Weights of a small transformer language model.
Size: 8 heads of 32, 10.5M parameters.
Architecture: LayerNorm before each block, rotary positions.
Training: a variant of Adam for these matrices, 366M tokens.
MLP neurons of a small language model. Each row is named by its layer, matrix (up: input weights) and neuron, and shows model dimensions 0-255. Each number is 500 + 40 x the weight over its row's rms, rounded and kept within 0 to 999. Numbers have three digits each.
After each neuron's rows, "fires in" lists the words (lower case) most often at its 100 highest values on Wikipedia text that the model never trained on.

L3.up62:475521516548450523456532483467508545563579494524462487498464541477497409516460499493422493476559514557468523451535509439488483515457641545436443496485526441493449564439519575449475507508516546535473490602508510516526551508424536492518432528549480494509528511504570491548514533508556546538535518472474486505472532499485558481481503526511493545491546522493498470544498494520494499501499532462607587461538485472480502525489417498550522486533488505487477472519513494487494522512515483455643555486459580494488474480485531535502475566510562577494546435476511517491492469574529468494432541503478447479549524514503530530482519542524476484431458538538481530482433496482622516475551547521447527466539503506493490595483473516520471542428539469564504509502551585471516492603451452
fires in: "career", "life", "where", "day", "away", "say"

L6.up239:471564508434495542482489494505563491502585515508496530454462426541459493465506433503518600394467507463448479492523506484503511561446524531464520475546502561514508403503508465456483551458507646491456498511502459450497462511500486568524492505524494533496536481512456487412460513466529522489541484544443476492531545490562609501484489503474521541372435541549498532547481477447466561542458458552529540464471557435434495500505479442457469502523497442552542534508469521480514518508477499547484549553434526502505460506507550501513554506502461526467527529487501406499470481519389459502474553560557540489520538522466565483553452525536527511492480546511486431524526505493516492519516458533492494545519509508532494530493528587503617551543523502534500592509441482505525440441496497
fires in: "including", "president", "total", "song", "london", "seconds"

L6.up491:513522555554495530482502485497512535569466483547491549537491642489453423556471499494471443566490512470531504456506482469510491442515513495527445483528525552489456536469522525471487476503445578531482451526568531521520543513517549462479496583494402466538480482500570530564516505548550498482537534459515512527488488524419404460455462505446474468541542468521576443459474483523497480486500527457489533540498421474563508512494511485500481538533531501518469475468518446541528543461467412447548492415448499489503481454513457461448470539509508466517535433490486473509509432584540486536559476468471530457526494470465504406508556505502447498502521506501566548443455541497547547453499482491535550408499482466489502504512485391480426486405418470486479511560580499522479593504502558
fires in: "that", "as", "born", "career", "life"

L5.up904:490490555494551492502475470473511530520513468557502559463489522539421483516506386523515532504489493426429479492491571527487543535448466488522503504534495612479510449495535455432509519485467736517497440520538481484478500494556489477498479513519474424605514460519498521476445548553570482540528484531469520490558522523518515486481458507531542515542438525577545531558487468497581506504323513510515532488499505416500491494532556463477521555562487512586483525440508534506518513467515434509491519497478479526489499521502509468510507509474481464521491508453483482502480535506458540573572526476592508429458506461494514456589480502510483518503515523497478501506496508497499486509550478489514528526527507518525476494507501512475568575540433492472504575450468450535475553487523519
fires in: "had", "20", "50", "25", "with", "including"

L5.up158:479507516439518516485498508481484507501555519474503548445489475528470500482536426538543544432480495480400530495517550486482539596465487508466536506534512583497538390520541471441475548466492644541479499517494454472518476483503509517528510513541495535558574497501470502438438528509550527508538441550493481543553559550546594576468533504514536543445426564537543553577501493458514570544371455545508502492501550420441506509560491505490496514519465494565573535502517519496524543528476536571485528525506536497483516514545537513505590521507479481492528533514496464495507510516395501509492520582584465497535510514469537516592487533524542533498500546517494492538498493488493478523572464549536523553501531520528475494528539566518579557553526482488536560546452439514523445493530534
fires in: "both", "including", "between", "system", "20", "systems"

L5.up455:506445475492542481513580451532523519544513468517541582532467508480477425508489485529494486490482458521524556446535386458504424472464505539523431508462537532522466551519543506494443462505478531582493531486518544529456479466506517538455480558504474572483543521454546471503534410506506530479585499445478447577471470509493485473474511472473433561459538485472513457420562521502395491482508455549491499550486453474567496506524533516553548495564545502547526516532477459450435569487471384498526509452506496462552518457547505514461493511493537491471578505506455449434453453501536489488559511540422443546557548492524532445525504512478496464455537424469553511493504479505523508477506437494456507421465464471464573429518503481502507512470455446557511557584469472485548490563407493
fires in: "first", "had"

L3.up214:530500497542471499523523441496492572561526487510583486500489493447537499507525490546492463509454481491504561443540520496487444483494542515531485535473558541447526517511536548495525495488472674607482535524558457488504475439454545572483513573497488471515531493460517450530521437512492504509537505508481488487468523464466489447394480489492480472500488453488555476426485478472466541468477504492552552555453495498526539523496541553561508490504490526349526485528533525551494515526516411545482563496508412509520513454514524456493474521530601516508533468552487553468539467561460437486515505492441455573512535446479452473503554484565448473465531513510516510529498573524567601417535518485483506485495526504563592490527495512561520483521415496420499508482509542505533549570491526
fires in: "against", "this", "large", "which", "former", "catholic"

L4.up437:491499486559512443529500503403478517492443446489473502443463531532533521502510515560491435552475472466458476492461508461455489509490435467514501511435480587515488576468498510539494446473430574544531483492496513507518497497446556523428486462468449492524497409484530531501480523545482448530448518475498447448558412469516433536385494437554522486529449472431495485461512449521495476531297531533494520475476446482560492487495456465472535508550501532487435496509489498531437510462505517501460516487557429516465496494496475448497450455454524452503485530481508549495520516477522534504554472437520468541401508477466528479502547426544543488545502547441544515446472529505492478431585468499485427481495481490536507427543431437530551489496456468475548532429444475489473529514509509
fires in: "election", "these", "this", "following", "position", "press"

L3.up336:468436551516524619532579389543558515540453444556556551478521494510589489452467452497499520530429501438470498475487518434464454511556426534521503486532491482536483493515511484472461564457513455549550482538532556506425465560469486522515482450521423480543462487574533471486572468510519478495472484439509523526396487485400524487504519437495466460470487520540472453497521527487453522498504511521555495484507458496449522448468496523568480471535453446482469542508544497495481554500549469574548575410476509517532480465494474536452444418544549481484514469503479502484500491565520537481497477538552528447580610543445559488520493461496590450463526505543477501471514564498453519508549546461473463524513487539509502466483448516487499437480499495553585449493467490475567497538535503
fires in: "its", "as", "age", "towards"

L4.up957:478484551498482469487544482458454475503425474466507520462506473460542533459533561545525536469459501528503450470497468532570524578550494529539465494511503518448444474503511510453572472430562511499569492501462446451578531535499539399424487465486505519539566546440472486489534477524511449487507449459583477540569446532470427556476514412473508527451445489468519541517592455510495517473478452500456484529562507508483459520549506519486497471465462535481560488467464427492491571499488493497492511462570523459515524516555524555501547534518527487501439542582508538476535565524454489501522423418417514530498436527467514534497514492530471516486516533491523520512466510515561506521544528493467438465497501474515525456495591580518539523485578495451534416500465482512394379561497429
fires in: "two", "three", "four", "five", "eight", "list"

L4.up173:487503518484483513529498468555480499525535500545481486538509520469483493544517511457481508540517509553551502531530520484496491458502630503503419470492538396503497527507476533487468526488555512483492511503511492438514517509523448471528449555490495427523464536499503470513557462513510540445483478473525547501422568496428407444550479531440468510554507499522539477491509489468472473474637497462462547547545529532528467502453478514599517473447457535466463493442488508476493500524576419437620478521440526467537535503480505536507483519496531580487510461538512567484464552546537507553444463467491432469532505526453463451502487560477431506413530463507471553510518481509530495537421547527473590494520489492445474524441514504553416496433526461452437387453524543512508489563495414
fires in: "than", "california", "into", "but", "out", "designed"

L3.up449:462553487481434521528512439534465502504523569481436508474520484445534521489455506494498529455513506527457572492471531471449498472519534529435484465552504487482544438472525462460491505415529560463444544512495436442525466453468489494509419529541484542520538552469487477498492482521489506485492472463444496476418545467469534502475480478446504492391489535497474513479486450462509531539509435507514527413565554435483521520497451480613550439510505471456547516483538502459503549414444477524504518473412501467508472450482524504456535502529566516490522463526456470499492493517406416422468533449436468475539489570435557459493468598555453573442487507575437463520443502518550515513464539524479528480535507460529489496486513484614541553491569457584544452526499545477504454531452507
fires in: "m", "mm", "high", "group", "recorded", "recording"

L4.up738:499472470522484564532540464514472500443456522474488515449454494465576510460536473527503528456509525588520562487522417526482490639463516478486449480506500506496548444501536580507562530506498492548450511521429487444528502499499459407511514454493459647476577478448524474505451538488501535448524476443476460493464489534524495498490523445538521548410427481467484518539471480511528541517516420450458466497540500502470502531505557548537433458436534479425572508496464475471446545457453578499549516433444469456483532477562519509502573451533497490517520499558487515498555429475478484446498508556462536572545535538490585475501485546466507547527456491528485485547523511466538475491491475450476471481520493533510506530512532537452431529499531547506579407566534487478489430508468438
fires in: "its", "selected", "named", "these", "units"

L3.up764:462480493528449469492478425492495483524469430453506511412475545480465475486449479500470467513414501466488494454460449486433430469470488474472475486497522552455459526462538512436501488479406521602447477454536475446475474427443527554459478524464461480432464449498508436499458415469488473498503498430457454442514482498454470460409473435473419474478474468442480458446433481486477486491385482527500490552411555513505522480458487515508502508472489469448514518480499518519484489455452459510437501482491417526459506446478524494432472487502546470524529500442469521457461549513484481471480481410465388550449470425474509465468510433497516447496550504448567468517476524519475502407565515473494391485476540466537499447544446501486483448451465471507472492526483494485517582500518523
fires in: "which", "this"

L3.up1004:528488505536529438534432464451528500457470417507470528437504530473468487513488469511527446506458472458505416522491495469508465511475461450493472504488524470443467566477501481415505466512403500511519460499527548527479501513468500469524495476468429409524476407458498494494496486527538466529445465457465464483571436477507391442457448490466509476568447447473486510449530458477446471504422474473449540522460412454571489455487517460429502497508501499478481441502461515502474466447522456488474490447507386559459500471486483468509471500509477438513469509464489504489500498515530493534553462477543446494399501451449441453523548441474509472503479506409590528420479478472489498448515409420487470466498449490494473487455473448430515501456404506479493482456444390451491538496502536
fires in: "born", "which", "without", "germany", "there"

L5.up663:483500453445490520485491468478532516461517505464474542477505418509519551471547419519494548434469494490415529500550498506463504574493510486460551481495502514486571386480507513485491525435567592442496506413463460431528464457465493547575489479521455527469554490460431433426463514481517537523550489521489447472520529489535541508489536496579535531419451560556456519521465489458484541525471429557485487463531527446466478509506569448546524477456499478523540499439464498440442513473525512538434546547407474480468504497518529498497557495511460515509471545523515460500490496506456516468492538537572485548479532543405542480550477511551531555514478540489488445512545502503447433514395451508500432553550509551524508495479521531511600570548549467464511540502439444464527434446511477
fires in: "between", "language", "system", "top", "systems", "or"

L3.up998:458555511470474519545531463458473594551536512484458565498474579446509504521456453509502521544478478469499413488556463446522509458555523501558426494530518544464452437527509582472460511490533619520456479546543551524495481451516586472592473575501475497560481491506579511540537495554543592533574500477463438521450559529448489471462519502536437500495509577516487412524485467546478513518518482463502529547515469495484495495504511424488483561519530558500470484485560548445533513522472422494521565499458497459542514485496571477464485547494527502510451395524457464475494440552421518510429525431475450508572531485478486502560494507476422512481468474510579572476484516519512493460481516450514546465459506467507560560541551453503499517516562482553507458512547527497486519535531535
fires in: "life", "like", "due", "junior", "senior"

L6.up296:481496483455495502468494491467532502487542495522503580460456439503481488446525466527508588435478474474462502467549526485516512607475494523443497499532507568492511423495558468451503534467497599486472473512517483489492488479525526547536510519554514550553547450515462490431482527498570518509575464528456488531557565513537598522486500516580529560406441548557507534587523508468538584540446466550531520500510535441449510493545525471483472535510504484558557521527497540462485520548473519544492533490483514543461518510536550526505592501501496481504499532479492424503505500503433522480517550550549463533527569540456574498582502512510561531486466540508516473530524524501523498513520466517518463530499515543514512504547540587486670573552525507522519630557447435501501446474506518
fires in: "including", "total", "system", "very", "systems", "campaign"

L6.up444:505482470429488472466499462484508432436516512479516530453509394475499554411499459517510585408487454413457448488467529498466515532500478556472513480497510516474509446502489456503467540481485577483463539535453442495465439466530468515533499447514572538518517480479454444436507466469493511502485439565429491507507489498552632526485523513517515486405419551537460523602525493424525514546438451499529498471489575458447510467508516478468522524475456498514555525530467532458523480478461504568491537569539514514486458496513573547487573482511475482493497491478485456442500503483425476447499520483527529486495507499502516503538456497509530516493449500476444408540494511525492465524525503516424455538471535505516513473492523558549663557575538528552535549519426446514526428496480500
fires in: "other", "including", "such", "british", "another", "won"

L3.up822:543553503582536468511418521467524515500475429519527486458493580496481499546559503504513462551499527456515488519501497501554458503440462458483489520460503477505483621469491522471551487529427558536545506528600539534510579536507485439505541510489441435528486464495503469519495521506540470537462534489511557468547485502527373444482455512540521478612489393526537510492498430544483459465454535501445532557498410464557498517513512525490499503530485547550443461503518533542474467484553492439505453454589444539487487503504433496489457499521541483516483492455478514521495521496585524563464465484500488530461437478516479484520600422433522432542508480425528579437502500478545522466549429435504461470498468517501456483498478476449458536478411519428469507520491479508507577523514527
fires in: "who", "city", "club", "without", "while"

L7.up667:507563570472529499476477488483533499523520492580456537457472545516433422531524443501490513552512471494464508471533542485499557540451540554472441454543544550496476499527535478430443498470506472529448410571585475484516512493531504468479507576547520473576476484559545520496478497517610515458541497522489533555459598533481498489506505479415520548559458519558552514573462507498555515476512533553502581508479437422481552483536413441512437498573457520528490545477523489512526548539509465428548528511506543505511468531495425501553476567512525499433504444501457449487479519545529484640438498510527512445566500492502519506563540532499480464458503487513499565540475521452540505507528504529587617462450465496476442497535539538489510552528502464470454483484521483520483528522508506
fires in: "on", "public", "legal", "aus", "more", "college"

L7.up405:501532495459494480486553435518494503532467486498429571456433523467473475477573560477466544509442454500508542451542522444468483500470587478459441477539484485499468463534541452481411521410492613546453527496535472424539421459537483440499538563527512466515505495490539481458463472493542511488560482461498506583450530543477435524446557454485480550460513582538544516563469473471445554487469494544510522575499507448520463510504451473536483479524428540521548502403477511515511539514484453425567483439519488419473489476551510502481565518537543522497491470507441506427498484531493467488506439438481437503568512547476504504549494512470509487475481447481543590488534513456504487533537440530536528430436451435510491524461570527540550558513537464480470478579474494506515432486503442
fires in: "she", "that", "claimed", "they", "haim", "various"

L5.up270:455465543481565484534473465434468531526512457536554553474470547527437436546519389526539487465490509492488522499506548514474562534446436544523444491506546584494525413491546493438507546500452644485484439514515508471442503484545529488559484555499474482620507454541527456471451545556569538542549474510494497483566519535521536514470476499549523502477459485524521522569500515499551530465300491481509504502539529425466474488532524514468479560519452493624483488511489495476519515476495469525440501473505500544433484537494507472471506497470457406518499508467442470527495514491419506482505520493553478476509477454540551467598501495490491507470505494481526499481481478498482515515560481481502528507468520454501502507547510506434561497513406475477516566497481402506490542489489523
fires in: "with", "including", "such", "original", "both"

L4.up239:505506518579463530540579476479457471474489539531483438493528506417567490453440550519537502489498548507539503543423485488478519482486514459448427471494478488529542522494474566498539523467481557488538512512476507423567532496511508489433465462474436604485510530499476485562454516498472494523472449429483513548499459462470510530486519516468492502472495470486485497502479427540480508484489502420451483518523557509484490473487388578542412459400540537450443516544523510548554560490485605563485442484449490445511460430493476530502498464503475518505575547516511562604538479497477465448511473517483519553583514530487541485455451539506496492528462535532448473452541532521520534428539537528508515520470514451373450508532451547593448474483568519521494440450497518477527448488446465
fires in: "back", "at", "small", "sent", "involved", "around"

L5.up295:468518465439485483443487502509536518463513506468445535450518409442468577435511428477477534444485443453422465474532527465455509562478477534467566529508502599444511472500484484472452489478506570527439526544468436497493478509506465573477498454497545528487541466465449475407513477475472521514483458593466436472499498495525569536505531487511539497444421581532466527549487471445496505565455478547504519482484545499455504503516537427436524540508512486462559528524498505450502504490485518521481557557493474507492453491543564508476580577511501523508467490443512446449468489530448508522471526554551550411474482537475484545501473504566520537489490499517421410546520519513490439498505449485460437571529524520542514478453543507530627560577558522540489569479411487488533460519533505
fires in: "or", "other", "another", "not", "both"

L6.up571:484567466492478519482499469494527511579517491508475564477398559461474406496508517485460461515532469507496591404583460435519478470438565467479441499483491502499464552553544554441431476488462553532456503520568546462533507501523521473493472587505469501519514486507559489532468470509549545461523508421440485564477526545405422470468530467503448557479558524526567466461511464467429464509512462575511499560510472492544507522522470480532534457568529486527468495510511488466451536475485427465541483418482471430513556455536495497459517522544621517529530447496433465470495451578533465499529501485487425503576515503482517461508522536491485494472514471476559605462492502472541530474494476492510524398480476457482511541458504430513439510424499484530481495571539513490538499522515515
fires in: "had", "born", "award", "former", "submarine"

L3.up501:493500464471431496490514461520501499537490570447581521507506466468520505464472499506443534473516487539456525449478522473455505458522507503502467488522496532449541443435525497488467509460509597501441539540493504499469471432505539500482428578555498496541533541547557489479524479548462537527566522466429510493451547488477608524477499523482480476390462545442499496530472476478487534500458473450562502468492623524456546504511455489540494461461532486483550513537496498451527528462438426519473557501492520481540527473492531499476506522482553464528494482539456488484515483511376421431512532476459498464530551532429515457452434588550424570430545515592498439577483553564579516485486547571469504454489554459515555500558480485586535460521517496577531489515515509482470451533481494
fires in: "m", "mm", "ft", "european", "first"

L3.up812:549500543566498480581512575473488543497514442526487566518477544488490540544523501521485533632512489545494493508526517515492491509513521505567518523481513504487488590509496549500509427539450592561562548464528515529511508537499507506489532566489429472564532472434520471524532484527535466547464570480495534534525471461503398474506512506509503501604479452544503498413530430523508523535514500550494539602473420536587474526532566499564552498529532551480517510443518492532520466503514461508577540502482420533499536496519514482460493546467572501549501477491540565449502476564549547528543522467559487523440549486496456498576583480470434439536519524494506551483546555516558476491506481483453483508541471518478525463477544468447522510531408522465461512516483481493554600594542510
fires in: "who", "life", "against", "book", "government", "george"

L3.up143:545492507593509458484463478499494532474541435492534521459510527458488529489530462510480449545465497502470470501516495498442419489462510493497494510497508471505501629454459553471528466498433625562536513501524507442516500472439522476503477477455453481488490467445523481507499498526523485501480577476432439468523419449476433467489467499554490469582480426494498465472494390530494435500454446483456542551479464470511479491448483453577579461481440510468466482421501494535487508395563470470529500494410440534480503466438508505430470502519539530470505480489533495485520545518481522483512472403474422518393451490480466452477568472509515505514452513429492510468472461537513466436531450411436425514555509517549491539411471423497507528445479486469476524505477486519502523557507507
fires in: "life", "if", "born", "death", "book", "chief"

L5.up997:492529503479513493504479474432521509463475516471503550445512446525515547483539426542515558473485474455410439508506515513449508584429478491462561513506463578508573447481489487448507540467476687503507492469478473460529491486450492522552501427530498541522573495457454484463433534497539509573502483560487475508538549521551534564497524507544550544479452565535482566559501507472512511567380445556528501477512510449456500488524545441530537495521481516518528499458489513493493526483502548535492530558507429508471515493500513482512559493475478523497513569515494458473497505487478528483520539538623536513444526541411536503570478477541581562534501545492469466489536494497467455490466457527506480544536486547508453470499507527513601552560541504497540538509418446529538410440519497
fires in: "system", "including", "since", "systems", "following", "between"

L4.up508:479495492551471480548574426480494557458511494484496522472522566469578553485503503559495490572527513551489520492550449450457493484492562532515469479492577537535545592498488576565479497474480594573489498476511487472572472463435587526494487546462493559527553484459536494529580519565495538524512506457506455512471452500542428510483519504499444507476489553525475506512516489544515484543470529501521538489567487513567452546449495490626605519495486561493513555523493487515405542452497539522548561515492495478533499499532499503447511508475532521501498493548538581492516478549569500423529490491506450525479523566442574480524571538522497541494484515495489471473521536569508473472502607520391467552537504473514520464509495465577558483463536483572581517515539556519512513566481445
fires in: "life", "following", "death", "world", "they"

L3.up15:477452587553577485583537423468484509520449545480504464492464441536526560529516497501455532501482539513449531406536446478478557525462446496493467530482494536512496460430534580440525536456479512532463487480475601517437463544501542508438514509470567464552499439487508497443532492522497434526506480475475480444428475500444465500538555531485472468473571494474445504513488468484517565485492461498535504453481499510487577495517444518480491580473489488481460421531488532506528547508445502474544551444532454511430459531521443582413519451498519530431516469489433471561532508535555524556472544525530497537594527465490515452494512476486543502508512563518550535513476509509445578455495505546562483435524465477496484516575444531585413511520476542536542408504494473426491554530526496
fires in: "its", "to", "s", "played", "towards"

L3.up588:534512522616472547508517506524499527522514450498430490531525568492519495494420510527470480550516579565541489446524474495557460518452577496506436528469545481498451559455526571482490504538481544545480545565537538557533537503486546519481454565534440527504523517505564482551533521513507503555543557426476520525508474468447452473446508528526480499530556527533495473518483465525484474470546512446547504484504460495528476525498449502542562468476539495447529505463518520518511534505504523464585490493356526474542510439490533566472459549553563551532521444458520546509505465564536484468437506423415401553518491509472491493443546530471480457480528511463546566462485514510622514422523510491493515478512527511518522571492482503507457524471527493585464461487540617455539536555458451
fires in: "career", "later", "life", "then"

L6.up821:514579517554493547436549462452502522545469493543466552512524611456511424519515531529522455575463512460516489499492539454543531488516561489443438500533492527494502562486504499488456544491504574490533480565540475513566521548475521448509475536533427496511531498477532540527483541552544514539490522435451500537498517559424438525443474480480478516540526507528569476546466468488504518490528563501479508528485434442559512500419485486525460499491494545455467454475504517570530585596513423476561459449520518484503493435507435478517543534550569518515574466578506486477526503540542544509520471463488518488543529505403534446489514487535509515514518568520530585439461550485544526462472454488556582416485452471471488505507442423569419520434550466528455474567528525556486525477494514
fires in: "as", "haim", "claimed", "found", "according", "born"

L3.up537:495496490452416485574546414478483528449465500458538494477488461522528480405474489525513564477484520535492501535494464461446474470502518487523477440510467448496521476500513480478513550457435620547464483529493582446500493529493475499569467476462473561465507536476556464495459508458518536503520478440449484516433570509542546505473510455469424550454548547500493554529496543450466508505420467471605527501564507499447513512468452509652549394497513500502497494505509505482420516471435500514573503540452496465538502490514529499526505405453481499403531472529456480529502534493484464436472528510517509483509530494450504451484466577488491537481473527536577470470520459501488535485492520546507485500471478476486429498536489529517448495433505485603543503553545475541544423444402452
fires in: "its", "version", "units"

L6.up792:463540531442475515498466507475576526489616473507514528446449448541491497443500425486512595415488514515441477487539532488486516588445512501485538472539523595522517410497518518441514535454501646480466487520534452477493479519522498560524527514535477532529528481502450480425506539509527522510554537536470483480519531496577569501498487510518504520406431511566505527548499471488479577535451445532528549478514558429446493513522496477457455517549512454595542522509490532460498519495468536557440562530446534534493481532518548498527548493499470512485531537497510401529477472508379480516475559555547551501522540524464555520551475517512504506489484538519488461541524514502529510491514477552488489561532512519547502529527551595489598552537502479527502628519460483481509471488484511
fires in: "total", "individual", "written", "divided", "rather", "including"

L5.up628:487504495502538518485488518447505536502431541491583521500473539541541447515520470534523498482481526528472556499440425502493516569383425452442438536519513485527562430495542559440542578510404575485502480527494524494512534494500525454496485522506478536575526480482498474543450655510491549575499435457500495564540485514530511563507488550496520527439500506495549506577573472493487552445413488422505466517575518425422495479553484543444488475497528520545468465530517493518496558524443568511508446443494489479462490499479443479513504485511521446522566526519464499501509459476455511432513523546573461497545469451461565499562490508513515485505545498517540563444461505527551537465430541518539506511480494458484452525542508565480455472454541504463542540542493409464502430497488545
fires in: "over", "both", "around", "twins", "at"

L5.up39:473539472410523534473478472521535489492520548465483535459504455516483528477531433531522536406451487425405469504513557477468520571494513491437526511536499541446558385510537458440457544455504592529487489502498443396538513462509497541538483483550504519503575511523430474427408503440533554528559449530479478505522581552549600524494507501475560541421437548546520533544480484438491549530400468537509501456446506408430478505541503474484485451481522487593538529491532530513489546504479495541471525536418489452502495494524517476512566533509457510472509538480477455475503469495408485532470507575550495473547523515441539505558490509514533479478490503518444459538544487481478494507487470519528509527493498537525497508508514572525535550574540487486524538529425457507515431463517501
fires in: "or", "both", "not", "including", "language"

L6.up778:509527503524533538509531497517513519555490507517481564538449580511491435587535563512494469576491506497524523456541491479543462508486575463443435485529511519542493553520582481458496473496443521500533462532569528495537523522482550472496474578555417462508509504517527539598484495489590506481539526397503492578504531529461416472460481489520471549535572494506567495489518540553517520490516519525452519550523424464575479526502480524557478471519553530517461487460515485548483544534499445449557477369481476476478543474520453462534507507504540494530566486524482523516533510534570536523551477518487406548573543519410543430511559515476483489481509528491578582455493519455557529510503465468567563403489456528489508516522491484512410514417447466473509466547559524518490496499516485
fires in: "that", "can", "named", "set", "found", "born"

L5.up765:517508502446490521426495511534540500480514509488468501467549419475478561436504463492490551423468458440450429457524534502495504516524511549491561520524458561434486452496484444493485511465518596503444516533475443505467489491517434561467508462505570500454515482512440502422495476464482481533470470573469493457512501493558575526489499502471502503445434603542465543564479493427476517560470483526523529491462625504468487501500489444443493528473510472460598540497465511498523496493503521520495532579491530511533442510543588531510594562502479544487461473422518453487471512516419498512482515514489567433516499529475478557497467521539515497477492525550460390545513521540522461507522481504473478557498524513532514497493537532573624567605552528505514573469420500506512445515544494
fires in: "or", "other", "another", "either", "democratic"

L3.up650:527530509584553467513455503453547542495523427527547512452514584470501485531564483527520441587487508482529452533501495473544486525474482478514481511518524498511502638509474524475533478538436565557554492521616530545526521475494521437533512543469438471525485446452531486516511521527558482545493505508515486510578446519541444457492468491507517466605520439516503481502516472567511467492458537506476550577493445476582513492489533503500498540538495541581447461481515512565522475499557514482536479481581451599473498515514471486485513520528536496500492520457505528504504538520591544532543474483550529533434462456525505481534598449451551469551494489413581603413496509482518520465569441428481506495516496504551456485469470464447502538490436498486488536551464452517505598515515516
fires in: "who", "club", "without", "friends"

L5.up274:543461551439525506438429463475560533511503502523553553527453497455463540480510434501431517482484471481539506440496428502508424488503504549445480515510540505508516451464478560458456472527523505450427470557497527485450514464570474491470480533445572494486509507527478500459504489484499527484536438499481459507486521518531533475534490467500485485397460532544503500553487555470500500532500440495551508488514606521522508548538402438482514506517475458458513530532387489418542447488533530498472563528486558488496493514522507557450511478529517473524408427436500454515427437478471488482440513518386470477534481518472545579532465531539445488462510544564485473547522521505530444478507535553383501571500512461467485513559509519526579503553495481445509578483438505498461409548555446
fires in: "other", "group", "another", "and", "of"

L6.up236:454566507425537500490473522480535508473517476523497535486455450569443476476511465479538586443488496490441502514568528498530524557469514498455522468520536560490506403481574393462498519483501543489476498475595484495485464515535515527516542539602467472528538497519504487448467549463568501484555480536494513520524568502568545486455475513512543548440444516556550559564481518490529596493455524566497532498472456408446499496530534500458457507535504475639543513513501543488501519573447484504504540482514501545474506540506520484537547521493424469492499547502474491509498487489426503528472547572537501467531517514480541503599509535470513483485493493490488503548538503437490530534569448526568510540501482534544494477520570614438588583540448498502513603522486473491502500432508554
fires in: "its", "including", "very", "located", "divided"

L3.up751:447551516518456488574442531468492503451568532500552523450425566461514485539460465513461443517488518521452528474601508436428460492504469566495500533503565522505519514539504576497498476517525548506486505507420507466561464508455521504561466494495505433528544487515545521553435504536524536450447483482470413480458545452483478469417528519529507517460387507465497507463476483537500485565464482516465511457468530484507529533491518476502470470476543513364554486542482508464468508412576413528499552513447420489468511496509547484471453553500495482498474462506496526447497428503482500498426541435466417513516500558488517500531519536547453469459487510473496485473436548478507531516525498497401540539584483528507556616510523485540549521423438473458568485487521500504550522560515445
fires in: "career", "group", "junior", "senior", "some", "interior"

L4.up604:508528477577517473506484494456486599497486446484515503496483527478523530516488505527480428546493477492502487479503526482496479460500481443534514518459507551496474575465528529537542472495432606527522492496515528558483542507472573539423500506483438458522493431451538515536560529579450485536472526479498495473547430455459436455402463506559519449528515443445524470411504460494462488473369523462528499478441412465548528493518523491439508511531544518497451465550516501529481499480519461520449510467566387511471527448488450453497431482488584420509522501461508509495534454518530516477587506438495478563430516471444508473497544452550478487511513534440546550452445535520524539417549470462480426451514499492528581473524454454470539497485417498509521561467480503468504567530486558
fires in: "later", "career", "life", "this", "against"

L4.up490:514452469501469542509452496510489464465442537528520469470440418465504546465522528540496509476531457522542502462563470527576567499534557568506497485499493531537534453462496471437443449469483498498440469457468402463562502489514512497426558518516564546557494483511493501528460493456540511495413456520570510532533523498571480431509453517441551520464538503519486569542516518495529517490511439507551582494446492557488527510533495499492478450532457550476581566474465486509474542480480469572480585536506490452468491511562483591420499458548436513519436434513460548469469467517475472458452514423486502452536514476471598589532568521469438481480502451502521513499502518530531549517524589567431510449512495422536510425509527534546571497494472488445537511501569511550475463512554501
fires in: "two", "also"

L6.up5:506437423482476482506553454532508510496523486463444587477461477495514532468547561485432557475494462552492528424585488457462466487468530530496445491496479502497487505471546511538461490453440635560429559498472500468500434481502494508468525528506516547472545476491517468474531460505510491514589503470466491486495497532515457542483580460552478556410538626552518533557496514445462486527458447538510525527460547520523471550477527505536576519492523497504576536425476478489471521432477496469562497480532520432537487465568557541448566482512525509497448472497449502452508458503510489484496491455445417528535539545459541484482498542504538524474496486488540507473531494510516472523542471521454446503502518482572544516490549508564665550502506506550553514543478479441556430528503413
fires in: "that", "he", "she", "school", "schools"